Weights of a small transformer language model.
Size: width 640, vocabulary 23769.
Architecture: RMSNorm before each block, untied embeddings.
Training: a variant of Adam for these matrices, 630M tokens, 4808 steps.
MLP neurons of a small language model. Each row is named by its layer, matrix (down: output weights) and neuron, and shows model dimensions 48-143. Each number is 128 + 24 x the weight over its row's rms, rounded and kept within 0 to 255. A neuron's up and down rows have the sign that makes its largest values positive.
Before each neuron's rows, "raises" lists the tokens whose logits its output raises most directly, leaving later layers aside.

raises: "ory", "or", "rap", "olog", "ological"
L7.down1086 [164  92 123 107  95 149 174 158 148 114 107 133 131 117 150  95  96 120 121  99  77 146 173  94 129 154 108 109  94 145 148 140 113 108  90 111 105 140 140 127 159 150 108 108 118 147 155 148 126 124 112 110 119 103 160 158 152 156  92 123 123 142 190 141 140 141 171  66 114 127 113 132 127  91 117 153 132 102 137 131 122 168 117 130 151 102 103 113 133 149 138 142 139 117 145 151]

raises: "gl", "vel", "ges", "ver", "sten"
L7.down221 [115 102 128 133 105 145 154 182 113 135 122 139 129 140 101 124 120 131 155  75 144 121  88 126 126 129 104 127 134 159 109 117 125 163 127 149 136 168  86 138 136 110 145 149 111 163 115 162 144 137 115 117 111  97 160 129 183  99 129 165 168 112 155 106 134 122  71 148  87 121 122 140 196 138 123  92 129 159 168 124 156 143 156  95 113 145 128 138 151 127 118 150 130 128 112 118]

raises: " Eston", " Zagreb", "ä", "ür", "ö"
L7.down1477 [ 95 123 142 130 124 177 140 175 108  88 138 137 118 149  95 154 112 131 175  92 109 142  87 140 128 161 168 101 141 131 153 125 120  76 111 118 194 146 102 122 108 141 137 104  92 126  94 140 129 121 111 122 127 151 111 121 132 147  99 109 133 132 141 143 120 149 110 124  88 103 117 111 113 115 124 155 181 118 136 127 125 169 129 157 114 184 113 138 163  85 141 121 121 123 143 126]

raises: " actress", " captain", " actor", " husband", " born"
L7.down1644 [148 145 143 118 123 113 100 133 131  98 116 106 159 120 130 116 111 120  91 142 169 117 160 132 151 107 177 187 159 134 118 185 160 126 123 111 145 146 135  96 104  78 175 172 124 144 155 141 149 122 157 113 147 119 116 142 139 149 128  74 138 123 116 118 113 108 124  98 105 150 123 125  85 140 127 101 139 132 158 146 141 117 113 138 119  99 120 131 135 155 125 114 127 111 160 101]

raises: "gan", "67", "66", "77", "68"
L7.down598 [112 118  99 131 183 115 154  73 164 103 149 111 130 151 144  87 154 151 101 116 139 155 172 131 110 140 108 126 116 115  91 120 159 122 115 121 119 129 119 149  84 122 150 154 165 132 149 114 116  91 118 114 103 107 133 115 118  95 149 130 114 125 164 137 138 134 130 106 115 141 136  93 108 161 126 116 114 138 166 138 132 139  86 153 143 112 109 145 137 171 153 134 150 116 151 121]

raises: " who", " (born ", " who has", " who was", ", who"
L6.down487 [127 149 162 116 131  70 213 105 138 101  91 120 129 115 153 104 133 118 102 146 113 160 106  96 166 111 171 118 136 105 126 117 136 172 212 116 146 119 142  88 102 118 143 131 146  85 119 112 136 143 171 143 127 103 133 129 152 123 107 142  77 143 127  98 163 134 141  76 118 162 136 113 109 132 104 123 112 142 175  89 130 140 132 110  99 151 130 120 105 126 134 149 143  99 124  76]

raises: " of J", " of", " of E", " of the city", " of S"
L6.down1538 [104 131  88 161  83 113 141 110 120  83 109 106 113 128 108 115 152 138  91 159 139 119 156 151 114 122 150 137 122 116 132 118 155 132  70  99 125 144  99 200 108 124 108 134 125 138 177 134 171 200 116  91 166  99 179 149 115 172 138 165 146 127 120 102 122 134 147 109 128 164 103 142 135 125 111 141 126 153  83  84 135 103 134  95 164 173 125 111 130 101 148 167 202 111 118 152]

raises: "o ", "ature", "ational", "ative", "ues"
L6.down1367 [ 91 109 145 123 141 167 127 128 119 132 159 138 166 158 155 122 133  96 154 159 128 133  95  94 143 151 112 104 154 139 144 138 162 110 150 108 130  95 107  90 135 102 104 148 121 126 119 133  96 126  92 130 102 146  98 122 106 180 137 113 141 117 132 109 109 149 152 117 154 128  89 105 110 114 119 143 114 116  67 114 155 113 107 105 140 134 133 155 125 101 112 151 155  82 121 132]

raises: "les.", "le.", "les", "le,", "ung"
L7.down1673 [139 155  74 138 106  92 165  94 155 135 133 182  98 124 137 153 162 113 134 144 114 104 137 119 120 145 102 181 135 153 119 136 174 128  91 132 144 143 113 101 101 129 123 126 174  82 166 123 129 152 157 119 140 119 107 102 139 117 142 132 103 179  92 146 150 117 155 121 112 109 145 141 152 140 139 101 181 102 136 131 130 139 154 108  93 166 106 120 121 116 157 125  99 161 122 101]

raises: " of its", "s of the", "s of", " of D", "s of "
L7.down152 [133 115 123 176 144 113  95 109 135 128 145 156 137  98 125  75 105 128 127 166 118 111 169 142 110 144 114 119  96 121 121 131 115 124 111 115 100 115 148 158 104 136 114 157 133 127  96 114 122 111 116  89 135 164 154 139 132 137 171 109 120 134 121 167 158 126 125 100 149 126 115  93 102 133 125 150 132 117 121 119 154 120 117 114 118 110 123 125 107 159 150 104 126 137 142 162]